Weights of a small transformer language model.
Size: 21 layers, width 160, 2 heads of 64 (1 for keys and values), MLP 640 tanh GELU, vocabulary 8192, 7.02M parameters.
Architecture: LayerNorm before each block, learned positions, tied embeddings.
Training: a variant of Muon for these matrices, 446M tokens, 3228 steps.
MLP neurons of a small language model. Each row is named by its layer, matrix (up: input weights) and neuron, and shows model dimensions 48-143. Each number is 128 + 32 x the weight over its row's rms, rounded and kept within 0 to 255.
After each neuron's rows, "fires after" lists the tokens most often just before its 100 highest values on Wikipedia text that the model never trained on.

L3.up321 [169 149 119 125 134 209 107 116 188 149 168 147  81 129 108 132  56  90 126 142 151 108 148 110 128 137 172 122  81 116 109 154 106 158  55 145  62 116 157 151 125 112 125 143  84  77 148 138 113 142 154 156 138 134 119 118 170  83 115  72 115 122 130 143 118 166 173 146 117 153 134  93 122 183 126 142 136 117 157 101 104  83 158 152  85 111  44 155  91  83 133 118 163 141 102 154]
fires after: "=", " (", ",", " the", "-"

L11.up583 [ 39  92  98 101  86 135  91  89  99 112 170 157 126 124 149 124 129 169 154 160 122 171 177 103 143 130  66 148 138 154 197 109 116 112 147 133 131 152 120 150  70  95 121 170  81 117 153  99 120  89 124 195 134 106  84 149  68 173  93 185 137 138 140 102 129  83  97 159 108  92  97  99 118 129 121 135 167 110 108 197 133 111 163 172 111  95 135 122 107  83 166 164 135 114 163 115]
fires after: "|", "-", " ("

L10.up620 [147 160  84 138 132 130 111 122 146 129 191 172 152 161  76 198 138 124  67  81 145 122 109 141 131 116 121 130 132  68  90  98  52 164  89 178  71 176  99 124 150 141  96 157 146 103  77 132  72 114  83 140  90 129  96 129 107 158  79  98 116 153 108 109 160 146 161 120 151 135 139 120 129 100 155 139 117  23 101 157 173 164 139 111 153 154 111 138  99 153 180 124 149 182 100 117]
fires after: "=", " =", " (", " Reserve"

L10.up534 [169 154  76 146  73 120 103 104 191 149 118 152 129  92 128  89 115 110 127 124 139  70 167 112 132 138 121 132  76 109 168 147  99 170 176 105 123 145 175 169 116  95  93 184  84 100 142  98  93 102 116 157 138 105 117 130 133 124 174 121 158 151 137  62 126 186 179 129 177 139 161 158 111 126 156 116 161 177  83 130 115  93 183 174 109 111  89 142  99 168 100 117 120 175 125 109]
fires after: " of", " that", " the", " (", " to"

L7.up307 [122  62 161 178 127 180 126 107 117 124 180 118 108 120 213 116 178 130 159 123 124 111 104 104 117  88  81  81 106 147 140  95 169 153 167 122 103 125 100 158 130  82 192 144  96 131 130  96 112 162 117 175 101 141 154 136 112  59  94 140  97 171 228 123 114 119  89 185 113 161 127 137 155 125 101 106  23 124 123 149  87 128 112  86 150 144 153 172 125 176 173 147 114 103 157 100]
fires after: " Be", " to", "Be", " be", " So", "t"

L7.up508 [110 173 115 153 142 106 159 109  87 185 124 152 151 106 122 155  91 166 151 106 215 122  99 127 150 143  86 125 123 114 105  99 152 146 123 164 136  96 162 121 101 140 136 107  55 184 116  84 110 129 146 134 161 172 143 157  91 197 200 126 138 161 101 146 182 168 100 107 189 100 144 106 125 136 124  88 155 130  81 127  53 111  95 172 112 162  84 121 108  75  91 101 129  90 118 174]
fires after: "-", "|", " (", "ir", " the"

L9.up527 [120 117 153 110 149 152 152 147 156 125 179 108 216  85 163 177 126  96  56 110 154 128 109  96 158  71 128 144 109 130 165 133 154 127 101  48 167  94 111 109 131  71 133 120 180 100 147 127 114 127 138 123 153 107 121  85 127 153 162 117 199 133 155 132 140  42 126  77 141 110 125 146 134 145  94  92 129 199  92  95 136 120 173 121 175  76  96 100 122 130 155 119 128 142 155 183]
fires after: "\n\n"

L2.up28 [137 135 123 109 158 123 119  42 169 111 151  76  93 168 158 140  87  65  59 136 129 127 155 159 128 109 170 152 100 163 145 135 110 121  75 104 137 113 147 134 105 123 113 100 140 125 173 163 164 101 153 108 200  40 108 104 116 161 114 125 108 130 152 115 142 109 165 129 194  98 115 151 121 134 120 115  67 121 121 107 154 158 105 179 166  94 126 132 109 152 101 150 148 127 160 135]
fires after: "\n\n", "-", ":", "al", " Time"

L10.up550 [150 135 131 111 111 123 151 157 160 153 184 149 149 181 147 169  96 163 149  46 156 139 178 153 143 101 154 160 161 139 164 180 124 133 100 161 117 138  52 117 131 140 107 103 108 174 104  89 134 173  79 150  86 144  80 150 114 123 120  79 153 128 130  79 173 162 109 137 163 119 215 128 104  99 128 118 129 134 176 105 105 192 172 119 150 124  67 124 102  66  79 130 154 132  99 124]
fires after: ".", "|", " /", " |", " ("

L9.up450 [133 154 116 130  18 162 138 168 131  98 142 175 106 130 112 157 129 159 164 129 154 143 153 155 108 118 130  98 127 156 114 129  76 171 161 120  95 109 127 148 143 104 155 138  93 143 124  91 182  99 126 171 125 159 175 153 151 124 108 189 143 148 165 154 179 155  81 123 140 163 157 160 171 182 170 140 128  89 168 188 166 110 172  75 172  72  69 152 154 143 103 161  83 125 131 144]
fires after: "="

L15.up637 [139  96 175 141 150 105 148 109 124 108 113 153 115 145 119 159 181 102  93 151 139  93 171 131 145  80 168 122 149 139  73 143 117 170 146  76 110 127 105 170 154 170 188 110 184  85 113  84 122  79 146 117 124 138 116 125 140 174 131 139 121  99 152 159 124  90 142 212  91 129 152  65 137 108 116  85 169 114 122 107 114  98 192 107 108 143 134 120 140 148 137 105 157 142 141 178]
fires after: "=", " =", ":", "."

L11.up265 [ 68 111 152 146 114  91  82 106 116 166 126 134 112  93  87  94 130 134 114 123 152 126 136 140 105 124 108 122  93 152 182 139 139 173 175 124 112 108 127 149 170 134  76  76 113 173 141 111 165  69 106 114 185 132 140  75 130 179 144 131 127 175  87  94 143 127 127 155  86 108 168  76  83 125 192  91 123 128 144 132 149 136 153 131 175 104  83 127 163 114 140 175 135  88 147 126]
fires after: " the", "-", "|"

L3.up252 [143 131 110 134 116 117 154 118  92 154 162 140  92 135  95 139 114  76 161  93  86 116 189 162  88  53  85 154 154 120 131 149 146 167 202 102  81 131 145 137 132 164 136  76 147 144 158 163 137 115 157 103 121 159 139 216 151 151 106  78 111 172 128 128  85 150  85  52 186 134  86 166 104  65 167 116 141 173 115 114 122 134 128 174 197 163 160 166  89  79 212 173 160  98  62 121]
fires after: " |", ")", "-", ",", ";", "\n "

L3.up117 [131 178 112 186  48 139 112 124 109 100 132 213 106 163  92 141  77 188  91 126 140 123 177 114 186  31 104  91 119 115 124 138 138  89 142 111  80 185 149 196 146 105  91 146 159 116 146 163 152 134 125  95  84 159  59 109 125 165 128  83 176 129  93 103 157 104 120  99 167 148 150 135  60  97  88 177 177 169 148  94 143  86 158  87 135 126 139  51 118 147 101 122 176 127  83 130]
fires after: " the", "=", " |", " (", "|", " of"

L5.up243 [132 114 145 145 124 174 128 103 123 139 148  93 167  97 132 145 109 150 121  85  76  91  95 223 118 130 100 146 126 146 145 183  94 175  66  82  85  87 127 110 171 140 102 128 167 103 159 147 167 130 114 187 108 137 114 118  96 157 139 120  96 124  89 105 152  98  87 150 143 142 116 158 107 174 128 131 112 136 114 175 105 124 148 172  45  84 146  90  89 166  72 178 169 173  50 107]
fires after: "-", " \"", "=", " Mc", "'", " ("

L10.up488 [140 136 164 139 148 135 159 132 132 165  84 111 159  87 109 172 114 168 146 145  93  78 162 134 174 167  90 115 152 101 108 105 171 100 161 148 123 116 120 192 119  66 137 174  92 145  91  58 101 163 138 156 153 179 132 141 105 143 139 152 141  87 113 100 102 138 111 185 161  91 127 133 148  51 171  82  99 115 117 103 136 114 136 169  92 111 110 105 172 144 138 156 127 131  83 118]
fires after: " for", " under", " to", "-", "Professional"

L12.up261 [135  96 148 122 100 184 174 123  92 120 200 132  83 109 144  99 147 150  83 151 208 143 171 101 158 137 175 158  94 102  91  74  91 131 108 152 125  96 170 148 161 131 142 189 113  87 172 137  90 114 110 126  95 176 129 164 204 110 118 103 110 148 118 155 157 170  73  60 142  93 123 149 119 195 140 110 130 114 173 169  67 115 142 127 134 162  89 136 131 165  92 127 105 146 104 187]
fires after: " |", "=", "-", " =", " and", "|"

L6.up429 [127 111 140 130 118 122 171 162 111  98 154 143 136 130 113 141  70 156 101 133 123  78 217 126 114  78 115 158  70  56 165 157 138 123 144  81 113  87 151 162  72 151 132 101  90 134 140 109 154 119 121 123  99 104 116 100 157 134  94 142 159 169 120 146 101 129 133 162 188 122 108 104 110 125  92 129 131 181 159 139 118 152 123  84 124 155 103 129  81 152  91 185 106 109 102 163]
fires after: " the", " United"

L12.up494 [ 79 183 169  50 128 109 164 134 151 166 119 152  83 132 158 137 154 141  78 153 106 120  91  95 143 123 155  82 120 118 191 150  90 131 139  74 151 128 136 140 113 133 149 120 135 110  92  94 154 119  70 134 120 110 159 141 129  58  42 153  81  93 174 131 125  95 188 136 108  51 133 116  90  93 106 123 131 145  85 149 120 147 173 145  94 126 124 147 135 175 109 162  97 191 123  77]
fires after: "=", " =", ",", "\n\n", "ha"

L6.up420 [136 156  73  61 124 172 103  92 138 157 132  84 111 132  97 116  65 168  84 123 126 156 158 163 196  84 151 173 124 153 123  88 136 143  87 129 108 135 125 189 137 100  91 132 178 128 159 123 177 185 122  91 100 143 119 148 133 214 138 131 137 113  84 143 151 123 130 122 152 127 122 108 140 174 151 140 160 114 118 143  91 139 140 118 105 151 115  97 139 139  83 138 120 177 133 116]
fires after: ",", "-", " of"

L2.up400 [120 146  68  97 149  99 148  97 138  69 108  83  48 188 173 115 150 132 131 138  92  81 188 190 160 137  64 161 164 145 166 151  59 156 122  98  78 125 104 104 101 113 193 148  89 123  98 128 225 177 109 115 145 100  99  80 156 149 127 172 131 104 115 142 172 118 101 101 102 120  80 136  98 174 118 116 145 193 143 122  61 165 131  97 106 135 120 125 142 135 113 117 150 149 122  84]
fires after: " |", "|"

L11.up613 [136 154 168 114  95 148 124  93 128 128  66 135 135 131 110 176 129 175 117 143 116 104 149 145 143 112 160 130 145 132 118 120  95 153 174 176 129 119 147 114 118 131  62 109 117 111 139  59  93  86 191 119  91 109  75 143 108 142 137 126 147 112 107  92 108  66 163 147 160 129 121 106 113 125 110  41 181 131 198 135 106 190 162 116 156 170 177 171 114 142 114 187 141 123 102 130]
fires after: "-", "|", " |", ":"

L9.up577 [159 117  97 145  79 103 168 169 143 125 131 148 133 188 133 163 131  62 190 106  84  49 201 133 150 110 160 140 164 175 178 107 122 164 123 155 136 162 143 182 153 138 119 128 109 127 153 136 136 167 129 192  71 145 132 130 103 140 101 151 131 135 124 143 123 151  84  84 162 120 120 197 130  95 122 114  96 190 105 148  82 134 168 202 116  89 146  39 139  89 145  74 154  78 114 114]
fires after: ")", " |", ";"

L5.up520 [160 139 129 109 110 145 138 109 164 116 112 112 131 190 177  80 115 121 106 133 169  86 120 118 138  96 152 136 144  89 150 134 126 188 104 155  97 140 199 150 122 132  55 110  41 111 153 116 143 205 159 150 131 194 120 128  94 174 169 165 128 147 150  85 186 124 173  95 157 105 123 108  79 179 172 123 176 166 124 128 102  89  77 153  96 109 124 176 143 106 144 100 138  61 128 144]
fires after: " (", " \""

L13.up451 [141 113 182 130  86 151 122 115 156  18 113 176  87 166 135 113 111  60 159 137 143  89  78 103 102  87 132 104  89 114  83 131 136  79 129 148 104  93 146 123 184 108 113 138 159 160  85 125 128 136 154 171 169 139 131 127 160 128  79  69 143 111 160 149 103 167 123 147  97 196 156  92  99  97 106 183 163 103 135 100 112 147 125 114 114 138  95  18 123 179 173 158 155  82 130 113]
fires after: "=", " =", " and"

L11.up272 [171 156 126  94 101 107 131  95  94 157  91 101  86 170 101  89 112 131  93  90 110 111 189 177 171  93 149 150 168 205 124 111  83 100 137 111 146 146 127 170 105  50 122 137 121 172 124 111 130 173 122 137 147  95 123 143 169 112 126  99 147 139 145 129 110 153 133 117 160 110  66 156 163 174 143  98 141 142  72 127 116 161 106 129 137  88 128 143 127 149 140 114 151  79  93 144]
fires after: "-", "^", "+", " |", "DST", "|"

L14.up581 [167 152 165 117 123 114 156  86  75  85 139 113 143 166 136 159 115 186  97  65 124 135 186 108 124 142 197  86 181 107  68 153  88 141 183 161 161 134  87 112 123 160 122 114  92 127 158 101  55 179  90 128 112 142 139 184 162 125 127 122  57 140 156 169 131 130 104 133 169 154 110 121 127 181 167  86 174 176 141 186 164 113 132 139 142 125 121 124 101 130 134 153  57 161 125  89]
fires after: "-", "'", "\n"

L5.up213 [ 84 118 135 137  79 177 130  90  98  83 107 130 127 144 134 151 146 131 158 124  92 126 115 144  96  68 100 159  71  65 135 175 151 126 174 121 175 111 179 116  81 117  91 118 116 108  90 122 105 109 186 121 119  64 110 150 171 141 121 176 150 162 184 190 105 117 203 166 158  83 131 174  96 128 153 144 144 160 104 173  92  84  92 128 124 171  87 118 133 118 170 135 141  98 146 100]
fires after: " the", " The", "The"

L14.up138 [136 118 177 104  85 151  49 127  96  74 164 138 102 155 166 153 167 128 101 134 111 134 116  99 113 176 150 146 140 122 140  99 138 106 148 151  97 147 101  71 177 146  87 139 194 123 104 139  85 156 142  67 147 133  96 114 148 159  75 170  74 134 108 189 116 131 203 109  88 127 169 133 139 166  86 134 134  97 127 141 167 152 107 108 151 135 142 123 128 137 107 124 171  90 104 171]
fires after: " =", "=", "s", ")", " also"

L11.up114 [116 174 136 177 128 104 115  97 129 180 197 134 112 131 136 188 180  74 242 130 112  85 163 129 114 155 128 132 130 129 117 123 153 172 167 102 135 109 118 141 128 180 118 115  85 140  96 126 158  97 134 165 101 113 142  97  97 174 110 154 135 137 106 145  65 139  97  70  97 141  99 127 124  67 151 171  86 193  62 134 114 114 110 177 124  63 127 143  53  89 156 111 153 150 122 139]
fires after: " 1", " 0", ")", " |", " 5", " Men"

L6.up633 [151 103 167 100 158 113 194  83 163 144 160 149 112  99 118 137 164 102 154  43 111 168 103 144 112  83 120 153 144 181 105 134 185 154 139 144 104 152 155 134 129 136 103 167  68 143  78 105 133 111 129 187  83 150 137 113 149 125 175 143 134 174 155 115 123 131 116 132 142 137 101 111 149 157 132  62 122 118 125 134 136 124 101 148 111 170 145 100 140 102 197  96 119  74 111 159]
fires after: "-", " Mc", ","

L3.up118 [126 117 134 116 163 134 107 162  69 146  63 152 123 177 151 145  75  85 139 111 117 197 132 153 158  59 155 157  83 142 150 145 151 186  94 127 155 114 119  57 118 106 146 119 150  71 149 123  96  87 112  81 183 167  76 124 143  41  30 133 155  80 137 153 135 162 120  81 144 116 102 125 147  85 159  77  92 126  81 129 172 178 126 169 139 132 139  91 167 114  72 145 173 134 165 127]
fires after: ",", ")", "  ", " |", ":"

L3.up326 [ 48 170 159 151  97  91 160 123 153 126 119 157 163  59  36 144 167 202 118 144  99 132 168 141  56 122 111 134  95 100  83 178 121 146 185 123 118 185 124 123 121 152 114 128 131  93 102  64 186 107 154  98  95  93 141 139 134 132  86 145 107 137 149 111 107  95  94 155 166  89 139 117 126 156 126  98 145 136 102 106 100 137 154 173 124  69 142 148  96 153 126 172 114 124  91 103]
fires after: " |", ":", "|", " son", "-"

L13.up439 [ 94 140 194 112 103  61 105 144 161 150 181 142 148 121 144  63 111 165 131 135 125 137 139 199 132 140 118 128 136 121  31 113 160 184 174 139 129 201 113 133 140  95 109 106 106 143 141  47 117 143 106 157 129 164 148 152 145  94 132  91 135 173 108  81  66 107 117 122  99 147  88 114 116 165 158 125  91 111  88  81 102 159 137 178 151 161 163 122 160  92 156 108 175 115 122 105]
fires after: "\n", ")"

L3.up38 [117 104 153 114 163 168 131 122 154 166 127 183 148 165 135  84  90 117 122 130 138 139 129 111 137 156 127 107 122  47 108  87  95 173  51 127 129 124 165 136 147 137 143 142 120 206 136 104 157 162 123 166 160 182 146 134 132  90  85 123 108 151  66 113 106 128 127 120 125 114 197 118 114 134 125 125  77 127  89 114  84  96 133 123 143  69 216 188 122 104 166 117 160 184 105 142]
fires after: "\n\n", "\n", " from", "."

L2.up240 [169 133 151 136 114 108 150 150  73 120 158 183  74  90 182 107 139 128 177 101  90 101 221 107 148 123 159 101 171 118 130 138 150 146 148 131 140 113 179  73 124 158 191 107 107 154 123  64 122 120 122 127 156 131  80  86  89  99  90 124 122 131  95 145  87 126 131 107 171 133 152 155 105  66 218 114  78 113 151 120 112 132 113 182 156 118 161 144  92  74 112 129  91 117 154  74]
fires after: ";", " 0", "|", " |", " 1"

L8.up519 [119 188 192 112 127 123  89 109 153 114  93 114  96  94 103 170 152 147  96 152 113 154 140 140 168 117 134  68 114 138 134 139 147 101 177 127 171 125 118 157 148 116 124 197 135 114 136  89 123 132 122 140  88 150  81  88  75 167 163 160 102 146 152  82 148 122 135 153 155 109 154 128  90 115 168 128 149  77  63 126 140 102  76 146 155 157 126 127 189 127 166  87 134 137  97 111]
fires after: " and", " at", " or", " to", " for", " Or"

L11.up338 [117 146 178  66  44 210 139 111 134 132 130 158 158 157  84 126 103  83  94 138 140 115 147  85 110 163  75  60 165 108 118 107 108 190 127 153 121 190 128 115  89 168 135 126  88 149 117 120 148 134 122 116 106 149 147 144 116  98 106 149  92 153 140  78 109 102 194 138 173 124  76 136 122 124 120 131 132 138  97  99 139 149 121 145 117 136  88 149 105 118 156 136 199 140 136  84]
fires after: "=", " (", " on", " ="

L12.up192 [153 123 140 169 103 127 205 107  84  82 142 105 149 124 176 139 140 147 112  97  76 147 122  77 138 112 142 141 114  90 125 150 128 186 169 116 154 132  82 111  68 184 112  53 110 169 126 137 127 105  99 142 102 143 125 144 126 157 117 179  84  73 176 125  91 121 114 141 113 145 143 228  78 146 132  84 129 141 142 114 104 148 111  72 137 130 159 159 135  82 135 132  88 168 106 166]
fires after: " in", "'", " of"

L2.up388 [ 91 195 136 112 101  81 145 136 147 111 107 108 134 180 175 144  77 136 167  74  86 148 132 161 129 122 113 213 148 142 142  73 145 148 110  89 141  92 114  94 135  87 136 154  92 137 170 133 187 101 139 139 149 141 159 116 108 100 135 105  99 163 175  92  90 115 144 147 102 155 142 198 111 131 121  52 146 107 132 158 149 161 135 111  96 110 134 119 133 105 104 112  97  90  97 162]
fires after: ",", "+", ":", ".", "–", " −"

L12.up40 [109 107 121 106 116  79 119  93 113 145 105  86 150  81 135 198  87 121 138 107 106 118 163 151 121 162 155 166  93 154 179 112 133 115 112 146 170 136 109 113 145 135  73 106 156 160 102 115 100  70 102 161 181 107 140  69  94 187 111  95 119 123 112 140  69 139 102 173 129 103 163 126  57 154 146 111 129 107 141 131 142 126 153 159  96 108 136 112 161 104 168 179 142  99 170 128]
fires after: "-", " under"

L13.up68 [146 131 181 133 135 126  81 113 114 126 120 115 158  80 163 165 170 129 183 187  97 103 137 146  75 104 164 125 182  88 131 177 154 117 129  44 184 135 125  85 106 164 108 153 116 106  91  98 168 144 127 120 139  39  90 185 219 141 107 109 158 113 105 116 121 133 192 122 153 108 135  84 128 127 153 152 112 166 136 120 137 140 112 144 121  75 130 127 110 137 117 104 142 149  92 108]
fires after: " the", " The", " of", " this", "The"

L6.up87 [130 175 134 187 184 141 162 125 106 128 131  84 127 168 135 158 147 126 161 120  93 109 160 153 174 133  99 110 125 119 145 168 133  74 124 147 104 128 117 185  87  84 145 112 135 137  85 139 143 226 127 133 113 132 118 145  96 138 101 141 181 175 138 162 133 112 174  87 157 115  44 145 127 178 159 179 167 103  93 113 107  71  91  76 101 161  91 129 104 113 158  74 141 133  99  70]
fires after: " the", " of", " directed", " |", " (", "The"

L9.up63 [153 125 160 170  80 154 155  61 113 101 124 145 110 125  97 151 132  31 122 124 151 109 105 104 103 128 128 119  99 127 116  85  89 185 190 153 127  79 129 111 157 110 124 126 117 167  25 117 153  61 165 163  61 131 112 173 126 104 115 150 126 184 175 163 176 176 140 142 155  90  66 144 102 152 139  70 124 154 113  97 148 155 192 139 189 146  91 136 116 129 151  98 109 117 104 154]
fires after: " the", "=", " as", "-", " a"

L6.up381 [154  44 181 190 124 121  69  79 154 159  88 151  78 149 162 171 152  97 150  77 171 137 167 148 189 152 150 140  46  78 112 115  66 105 154 112 172  78  99 116  98 124 105 103 129 129 122  68 140 131 184 141  93  98  98 199 142 108 149 138 142 140 130 111 107 162 166  89 119  88 141 136 145  95 104 103  73 124 197 120 181 167  97 101 116 116 129 142 142 138 115 205 136 105 125 141]
fires after: " the", " The"

L13.up442 [123 118 106 138 124 197  62 169 151  38 119 160 110 159 174  90 125 177 104 132 162 116 115 110 148  77 138 117 177 144 123  85 107 174 157 186 167 139 114 129 158 146  87 178 167 105 105  64 107 108 126 139 123  98 106 107 179 157 127 139  88 134 132 130 152 145  96 132 121 157  86 197 177  94 137 207 112 120 103 113 155 138  99 109 106 126 113 153 103 154 180 101 145 132 121 122]
fires after: " =", ")", " Party", "  "

L18.up209 [ 96 145 202 102 103 151 135 134 118 112 148 109 116 125  83 108 128  92 116 106 108 145 122  65 106 130 122  68 114 168  91  72 154  96 133 146  86  95 149 146  86 144 156 190  40 111 177 155 174  86 121 201 132 119 141 104 151 137 141  67 106 116 156  87 131 120 137  93 149 131 117 179 125 107 100 140 111 112  90 176 162 156 142 161 137 129 125 207 160 114 123 105 101 195 122 160]
fires after: ",", " |", " (", "On", " On"

L15.up533 [113 111 145 149 148 147 122 109 150  81 105 107 155 115 148 172 139 122 126 193 111 140 117 120 157  62 120 144  89 164  88  66 123 149 111   8 111 111  76 135 154 165 166 146 214 113  74  91 130 109 134 165 111 133 118 175 150 174 155 113 145 162 106  55 123 175 165 105  76  72 168 116  95 125 112 165 166 178 111 150 131 130 140 137 154 135 119 161 107 188 131 132 172 108 132 155]
fires after: ".", " of", "\n\n"

L3.up443 [ 87 136 159 106  87  86 135 124 168 173 113 162 168 161 104 137 117 115  74  54  50 155 174 177 104  67  91 133 157 134 157 105 140 151 100 115  67 128 139 135 102 146  85 179  94 155 164 190 152 134 129 176 103 105 156 123 104 114 131  86 162 162 109 107 121 119 131 104  88 131 161 130 103 130 155 115  73  95 128 142  91 103 128 118 110 151 153  90 160 144 139 153 119 185 160 171]
fires after: ","

L2.up73 [110 159  29 143 175  84  99  76 205 126 132 113 142 158 109 111 119  88 148 121  50 145 145 195 153 102 123 170 174 104  76 120 179 126 129  89 137  78  97 121 135 125  97 136 128 206 154 143 185 116  97  86 138 105 178 137 159 145  34 173 139 120 171 133  99 120 121 146 127 144  98 153  96 121  93 121 123 119  89  66 102 128 114 110 138 133 128 135 145 127 107  86 148 174 150  77]
fires after: "\n\n", "=", ".", ":"

L9.up342 [ 83 111 120 163 115  94  63  59 128  95 173 111 111  90 135 111 126 127 129 157 129 121 158 152 145 121 102 180 181  95 158 103 133 154 163  77  47 101 145 125 105 134 157 144 145 154 107 191 156  95  90 207 125 158 143 140  94 146 164 178  80 123 168 125  85  73 141 158 152  88 137  70 121 144 140  69  66 137 128  97 120 170 117 122 161 159 135 122  75 125 100 126  99 106 122 186]
fires after: " (", " 0", " |", " /"

L12.up467 [169 102 117 101 117 144 114 146 158 117 169 154 128 163 142 124 192 131 132 122 161 107 157 132 157 120 136 117 111 138 113 162 102 103 205 129 105 104 123  91 121  61 160 156 124 149  97 114  79 128 120 150 126 106  97 115 186 128 117  48 101  80 105 112 160 194 139 165 126 178 177 183  76 109 120  63 127 187 148 116  94  77 114 120 164 150  98 120  96 171 132 134 115 116 113 134]
fires after: " |", "|", "  ", " –"

L5.up286 [110  44 150 145  89 183 112 180  48 139 111  66 106 139 155 126  99 142  93 151 147  85 133  93 167 133 118 120  71  87 132 179 138 201 161 110 125 132 189 166  95 153 126  73 110 190 101 120 189 161 152 120 125 107  70 137 155  94  94  79 162 161 182 171 111 109 200 142 133 107 102 114 132 125 130 119  84 138 173 115 144 135  74 111 127  78  88 159 119 140 162 187 162 127  57 126]
fires after: " the", " his", " The"

L11.up512 [ 83 141 183 160 128  86 121 199 150 132 173 136 146 163  92 127 137 149 123 164 124 101 117 184  95 174 174 118 103  62 138 115  75 157 125 199 147 185 160 130  90 147  85 177 126 158 129  84 139 143 154 181  97 100 169 137 124  27 103 174 156 117 130 134  64  92 170 149 175 118 149 138  81  99 126 187 133 111 121 133 183 127 177 146 110 133 108 147 145 130 127 117 114 148  98 161]
fires after: " |", "|"

L6.up244 [148 118 127  94 153 144 189 133  33 144 120 150 159 119 140 134 124  86 114  73 119 143 110 149 155 104  82 124  71 147  71 186 109  77  96 131 116 126  91 156 104 129 101 136 177  49  94 119 126 112  58 167 128 154 145 141 116  95 138 102 179  97  81 164 134 167 155 205 131  83 157 133 148 114 162 146 143 157 157 131 151 178 144 146 140 100 107 136 150 120 132 107 197 153 200 129]
fires after: ")", "  ", ".", " reve", " hold"

L8.up571 [ 95 149  88 148 105 108 167  91 103  40 117 139 106 142 148 156  56 102 109 120  76 147 130 146 161 132 148  99 180 124 141 169 165  73  79 132 143  88 105 148 102 108 174  61 109 152 193 156 111 180  76 143 104 160 114 146 127 160 108 175  87 117 177 110 103 111 110  99 203 126 120 109 178 116 190 118  99 148 182 121 132  92 132 145 154 171 118 104 120 133 125 101 107 112 125 128]
fires after: " the", " of", " anim", "'", " or"

L3.up436 [ 75 131  99 116 146 123 130  88  89 121 147 151 136 121 154 129 185 136 125 154  98  90 158 166 149 150  96 104 128 142 103 160 125 179 123  72 146 168 148 159 116  66 129 144  99 125  73 105 123 147 123 167 143 130 139  97 130 186  98 193 128 140 165 129  62 100 155 105  81  80  81 137  76 145 121 109 124 175 158  89  91 122 159 149 161 154 158  94  87 167 103 179 107  65  77  81]
fires after: "|", " |", " Total", " (", " Country", "="

L13.up49 [109 138 135 160  53 122 135 144  70  93 108 148 129 148 166 122 112 181 129 104 136  96 183 194 136  93 162 139 100 135  73 104  86 137 120 138 132 131 129 153  49 123  98 121 159  90 107 153 190 168 111 155 178 105 190  79 147 108 111 106 130 142 174  84 120 157 106 145 111 160 115 179 117 117 147 145  82 144 123  86 100 127 113 144 152 126 127  93 153  99 219  85 157  34 103 114]
fires after: "\n", "'"

L13.up129 [111 145 106  96  79 183 137 149 120 103 163 161 127 173 110 131 150 130  76 148 126 150  91 184 116 150  90 170 139 125 139 106 102 182 180 104 166 102 152 139  86 143 132  83 117 136  94 134 149 149 112 116  60 122 135 141 146  83  81  88 131 168  97 175 105 155  58 162  75 148  58  34  83 191 184 146  86 144 115 217  95  84 115  97 135 133 122 139 104 161 130 138  63 103 101 121]
fires after: "=", " ="